config.yaml
positions: "learned"
init: "normal"
init_std_o: 0.0
init_std_up: 0.0464
init_std_down: 0.0
lr_mult_down: 2.0
beta1: 0.93
lr_head: 0.00877
seq_len: 512
steps: 3546
MLP neurons of a small language model. Each row is named by its layer, matrix (up: input weights; down: output weights) and neuron, and shows model dimensions 48-143. Each number is 200 + 40 x the weight over its row's rms, rounded and kept within 0 to 999.
After each neuron's rows, "fires in" lists the words (lower case) most often at its 100 highest values on Wikipedia text that the model never trained on; "fires after" lists the tokens most often just before its 100 highest values on Wikipedia text that the model never trained on.

L7.up595,167,232,239,126,227,286,183,193,212,206,147,229,147,197,212,137,267,192,164,203,182,235,238,257,224,187,149,193,236,205,197,257,243,200,242,237,203,210,183,219,196,193,291,251,221,154,157,159,212,261,217,159,123,137,196,172,257,257,217,241,227,249,280,181,255,215,157,188,219,177,147,240,187,202,168,172,216,176,204,207,138,189,232,193,238,189,210,159,199,181,200,189,178,222,188,241
L7.down595,129,254,188,166,186,285,266,242,169,207,181,213,225,264,197,283,230,196,193,169,183,231,235,143,181,177,214,202,201,172,221,192,171,201,167,260,144,324,175,159,113,276,269,143,203,206,262,194,163,208,238,192,126,138,264,166,201,186,177,213,195,277,218,230,228,238,209,164,219,158,258,229,187,198,186,190,159,161,185,194,144,236,211,208,194,187,190,199,229,134,203,227,160,125,210,190
fires in: "0", "4", "2"
fires after: " ", "–", "-", "1"

L11.up544,217,250,221,232,173,211,188,166,227,263,191,169,250,145,172,156,172,183,156,211,146,150,200,204,161,166,152,179,181,193,188,118,259,230,171,189,225,161,212,239,185,229,206,251,198,170,177,251,231,231,122,266,181,213,182,260,194,143,249,171,236,235,163,271,186,276,260,243,226,204,152,120,180,157,195,223,217,144,210,237,229,269,176,145,200,148,292,226,172,241,271,271,209,206,170,184
L11.down544,190,210,200,189,308,218,191,201,290,197,184,230,243,140,215,266,218,216,215,125,155,224,245,131,217,254,262,243,206,205,233,220,170,233,185,263,231,162,222,234,195,199,153,185,203,211,156,173,187,140,248,130,153,205,240,186,124,238,219,194,160,279,218,220,205,178,197,89,250,160,305,212,220,221,231,253,188,215,231,174,191,236,157,245,197,197,175,222,220,149,156,148,200,209,213,228
fires in: "1", "2", "unable", "driving", "0"
fires after: "–", ".", " un", "l", " ("

L3.up820,260,172,182,162,207,235,191,269,189,182,195,170,169,203,181,129,149,188,158,206,193,185,219,184,175,233,163,143,190,232,199,200,187,214,191,175,230,191,109,126,212,171,224,182,209,218,130,214,201,301,210,230,185,153,234,159,150,182,253,177,203,190,219,216,270,217,149,216,310,210,228,205,224,221,241,149,265,204,186,158,290,217,143,218,269,191,240,217,152,142,148,208,250,193,125,240
L3.down820,298,182,211,231,195,204,222,296,173,191,217,171,217,218,216,218,190,259,196,201,230,228,198,193,193,216,252,107,189,191,248,243,193,200,152,235,195,114,199,245,192,232,184,165,176,159,187,224,264,279,221,252,220,222,215,188,141,274,170,147,272,229,200,241,241,176,116,204,264,195,239,239,176,186,225,144,229,248,150,119,254,166,141,228,233,170,236,170,231,158,169,212,209,213,212,273
fires in: "which", "where"
fires after: ",", " of", "),"

L11.up431,149,175,177,147,179,209,207,146,247,211,210,160,200,178,251,123,205,202,251,215,193,113,170,129,200,220,188,295,161,147,164,208,187,247,179,216,268,186,245,214,225,201,183,209,165,191,162,197,129,156,226,121,172,156,211,178,143,280,200,216,158,174,245,223,164,225,311,164,169,230,304,150,199,176,178,192,290,110,171,187,240,146,176,223,152,224,218,201,166,264,160,254,224,254,173,180
L11.down431,196,136,211,274,278,215,165,255,213,171,266,135,157,164,155,228,172,164,209,226,184,230,276,166,212,224,220,144,256,112,229,219,227,227,192,208,152,213,116,228,269,267,184,145,187,188,182,204,206,212,159,171,189,164,159,183,203,130,190,227,249,236,194,212,236,197,155,264,164,192,188,240,174,176,244,246,194,235,239,169,108,200,201,317,144,118,213,207,165,206,265,230,222,171,255,210
fires in: "at", "in", "of", "by", "and"
fires after: ",", " (", " in", " was", " the", " or"

L7.up537,154,165,224,213,186,176,180,215,169,135,297,302,137,215,211,227,277,189,194,170,216,182,210,247,191,217,103,277,197,239,245,168,184,209,137,218,121,288,219,241,215,191,210,240,198,201,150,239,220,169,229,220,171,204,196,259,200,216,141,179,177,225,195,224,239,162,179,193,264,224,154,229,221,128,160,187,191,209,230,235,170,218,264,162,135,190,193,205,257,188,201,143,186,170,183,240
L7.down537,221,184,178,193,156,246,217,184,246,206,162,129,197,172,171,153,223,177,231,237,237,203,161,156,191,178,186,179,214,163,152,184,182,186,136,266,193,254,141,122,227,197,206,136,243,176,164,221,232,175,139,201,148,191,239,270,152,220,279,155,225,223,264,217,231,208,133,214,177,237,170,160,229,221,162,164,286,282,192,229,165,226,179,153,283,176,258,179,195,184,154,134,254,225,133,153
fires in: "august", "june", "fenerbahçe", "may", "september", "general"
fires after: " in", "In", " In", "ah", "On"

L14.up60,233,229,183,163,257,90,189,269,270,251,243,138,192,197,182,196,241,174,248,239,213,224,265,216,192,209,259,228,209,193,174,188,218,175,269,246,169,213,206,271,171,208,202,223,243,216,207,203,138,186,226,125,240,234,191,138,153,216,250,214,204,227,263,241,156,162,213,159,228,219,237,314,112,213,214,193,148,216,166,148,200,162,200,180,174,224,246,278,202,206,217,244,240,195,184,251
L14.down60,158,182,151,226,330,175,228,145,146,194,258,294,196,216,187,280,185,186,234,210,141,214,201,222,217,168,304,178,157,212,228,211,164,245,172,236,212,227,225,206,206,220,225,229,231,249,219,156,239,180,191,235,159,214,220,189,227,170,146,213,170,267,237,223,144,165,252,189,269,228,140,228,161,214,192,196,195,292,211,194,221,172,154,180,239,160,171,224,201,156,173,185,218,147,144,223
fires in: "in", "during", "at", "photographer"
fires after: ".", ".\n\n", " phot"

L14.up393,181,175,228,194,168,256,195,238,178,239,144,188,179,212,209,247,154,248,234,147,187,134,189,217,160,192,128,222,188,285,194,236,197,197,176,151,255,259,234,175,241,232,236,231,165,207,168,256,205,274,177,138,160,215,144,274,134,232,231,153,170,223,233,139,79,166,212,187,227,190,216,165,142,174,212,245,155,214,133,207,208,248,151,183,202,227,189,219,186,219,164,172,155,209,125,136
L14.down393,220,191,179,208,206,170,241,191,207,226,196,195,146,232,202,196,185,265,228,209,233,117,146,186,212,177,205,124,180,169,195,219,207,247,151,223,265,183,276,226,175,244,166,208,194,226,240,272,196,150,182,165,218,201,134,212,184,180,249,191,191,202,222,219,252,185,201,167,184,138,203,220,202,177,141,364,243,193,216,222,165,178,186,200,170,203,219,91,241,195,253,178,165,187,113,143
fires in: "the"
fires after: " to", " of", ",", " in", " by"

L7.up79,237,285,208,232,197,197,164,224,202,259,236,164,198,246,200,224,279,315,215,311,260,227,217,151,161,219,151,99,209,245,157,137,244,195,175,163,229,213,172,161,253,243,242,225,151,172,197,183,216,193,272,270,197,161,137,223,196,276,152,254,217,139,229,231,205,157,209,218,180,224,226,214,219,144,142,170,156,174,213,165,213,175,175,207,100,188,247,239,163,239,190,182,208,211,208,225
L7.down79,237,260,168,172,224,188,190,121,122,149,232,246,214,141,229,194,142,241,187,235,247,206,175,220,231,163,157,157,195,194,176,228,197,163,185,196,217,197,168,202,236,200,257,189,134,138,127,215,234,272,172,181,230,299,90,240,213,223,264,172,180,224,227,131,258,215,244,184,167,257,199,238,188,126,215,211,193,188,152,210,163,239,257,210,139,195,188,172,249,257,153,168,245,299,171,257
fires in: "this", "time", "that", "each", "any"
fires after: " of", " the", " in", " at", " on", " for"

L16.up427,247,146,191,174,222,207,220,236,154,185,203,194,161,194,171,220,190,187,156,142,158,163,166,176,212,258,202,181,211,242,219,137,194,213,226,250,191,236,232,200,135,218,195,172,184,245,219,161,246,150,246,279,195,148,191,170,206,211,236,150,143,238,239,212,223,166,220,155,214,170,164,204,162,145,231,221,214,174,237,127,201,222,223,175,146,198,261,209,238,158,240,224,174,136,205,183
L16.down427,239,260,148,241,226,198,221,170,201,273,218,266,223,204,171,232,158,242,245,172,208,190,208,197,303,229,217,210,156,131,181,223,205,236,103,127,205,158,225,205,187,304,218,227,223,203,157,192,205,184,187,191,178,171,172,177,192,262,176,183,167,207,158,191,208,203,245,174,211,166,253,171,177,306,242,306,153,148,156,217,223,240,201,214,230,184,161,210,159,205,150,166,170,212,110,163
fires in: "at", "in", "to", "a", "since", "despite"
fires after: ".", "ording", " According", ".\n\n", " is", " ("

L3.up644,237,186,321,226,248,290,232,205,196,185,177,256,167,163,199,157,189,134,181,205,221,187,200,238,210,211,151,182,186,174,211,206,192,167,207,189,150,228,310,193,219,244,208,260,201,165,213,84,246,241,172,193,152,173,192,278,163,151,229,183,187,279,233,231,217,206,90,181,201,160,192,180,284,152,173,185,185,198,193,126,187,261,114,149,154,204,156,206,112,197,236,222,85,273,162,231
L3.down644,197,136,242,205,205,200,228,199,133,202,255,248,208,224,212,273,166,213,212,231,244,260,227,254,256,196,154,149,147,119,272,152,117,207,191,139,207,159,313,159,232,219,159,217,150,231,179,211,180,205,207,254,233,178,223,119,193,150,225,224,183,236,135,223,229,141,149,176,186,130,218,192,178,132,241,260,227,181,128,200,185,216,169,202,214,186,205,164,182,155,190,141,194,211,185,164
fires in: "the"
fires after: ".", ".\n\n", "==\n"

L14.up495,94,211,197,188,144,167,197,199,186,188,210,201,210,141,186,217,205,236,181,204,200,199,221,160,158,176,228,176,222,269,207,239,190,153,196,226,255,208,202,215,174,223,243,147,199,125,226,115,217,148,267,101,266,231,170,176,187,208,229,191,114,211,252,223,121,204,216,217,161,204,128,183,193,203,257,177,142,215,195,186,198,183,118,210,246,165,203,166,202,172,203,154,208,269,228,178
L14.down495,267,184,196,211,197,222,133,220,228,211,233,222,122,208,120,225,140,196,186,175,158,198,165,209,194,248,239,149,161,212,247,117,196,176,189,208,225,170,207,201,142,230,201,124,190,201,243,196,146,259,189,192,159,170,239,246,179,157,209,183,218,251,167,188,265,190,121,269,205,253,143,265,194,209,199,274,142,259,241,159,194,199,196,245,248,199,234,197,283,245,252,198,161,195,173,179
fires in: "a"
fires after: " in", ",", " of", " In", " from"

L7.up738,221,219,232,264,239,266,251,192,213,229,190,242,181,152,212,166,180,206,145,257,215,157,272,214,225,213,207,222,161,159,230,137,172,180,205,164,221,173,253,231,168,173,192,220,213,248,195,247,252,260,282,170,169,215,135,201,215,191,208,198,169,180,231,211,193,166,191,182,213,184,182,222,136,234,228,150,193,173,176,158,173,233,230,216,188,236,153,195,138,224,209,208,223,203,122,197
L7.down738,186,162,179,200,257,158,167,180,135,245,216,209,185,193,171,200,199,182,231,145,186,205,204,308,210,200,239,154,197,167,174,232,102,228,227,161,191,278,195,210,219,256,151,239,185,193,216,218,161,199,194,221,205,210,283,161,188,161,289,327,214,232,128,231,179,146,174,156,230,175,170,196,186,174,171,289,159,215,227,219,139,177,215,211,251,188,297,218,241,229,214,208,129,165,223,259
fires in: "the", "in", "of"
fires after: ".", ")."

L14.up995,160,211,117,200,222,234,157,145,175,260,234,200,148,240,177,157,211,234,163,167,206,221,254,207,142,111,229,80,201,215,227,167,199,180,139,299,144,255,195,176,187,198,188,229,137,198,156,239,209,178,235,221,194,227,237,179,209,142,257,181,192,215,203,154,189,213,201,252,222,208,215,208,166,294,199,163,249,187,146,188,250,184,202,258,240,176,223,191,183,194,199,261,115,271,194,209
L14.down995,181,167,207,210,191,209,190,184,186,176,187,185,185,229,203,195,231,237,243,243,246,162,171,243,224,220,154,174,272,169,164,161,231,194,131,211,191,155,185,203,140,180,173,163,245,209,208,170,163,167,206,287,191,189,136,323,242,218,177,162,210,181,196,216,188,205,186,88,146,170,194,141,173,181,263,153,190,204,199,170,252,181,208,192,239,166,189,172,161,187,133,198,279,107,141,209
fires in: "which", "who", "that"
fires after: ",", "),"

L7.up875,181,187,239,177,236,215,224,149,220,221,224,95,202,117,186,251,184,219,254,214,213,188,171,211,270,163,165,213,172,246,173,195,257,160,218,191,245,135,237,230,226,182,188,300,136,175,189,145,215,195,130,217,187,260,264,202,260,288,145,214,149,215,271,226,191,175,207,238,175,153,157,202,229,129,178,195,209,222,246,206,178,264,220,217,133,179,182,234,231,250,214,223,146,285,201,213
L7.down875,221,176,126,176,254,197,192,128,259,237,184,175,195,131,157,207,188,200,201,184,195,243,252,247,130,238,213,251,196,212,255,225,235,192,176,199,213,140,284,283,183,227,162,219,187,241,222,188,229,176,183,171,153,196,248,135,193,233,152,278,189,208,202,267,226,275,195,131,156,248,230,203,209,175,192,230,217,200,176,194,94,241,183,223,179,183,174,230,215,176,193,229,178,204,194,162
fires in: "in", "women"
fires after: " (", ".\n\n", " was", " \"", " is", "W"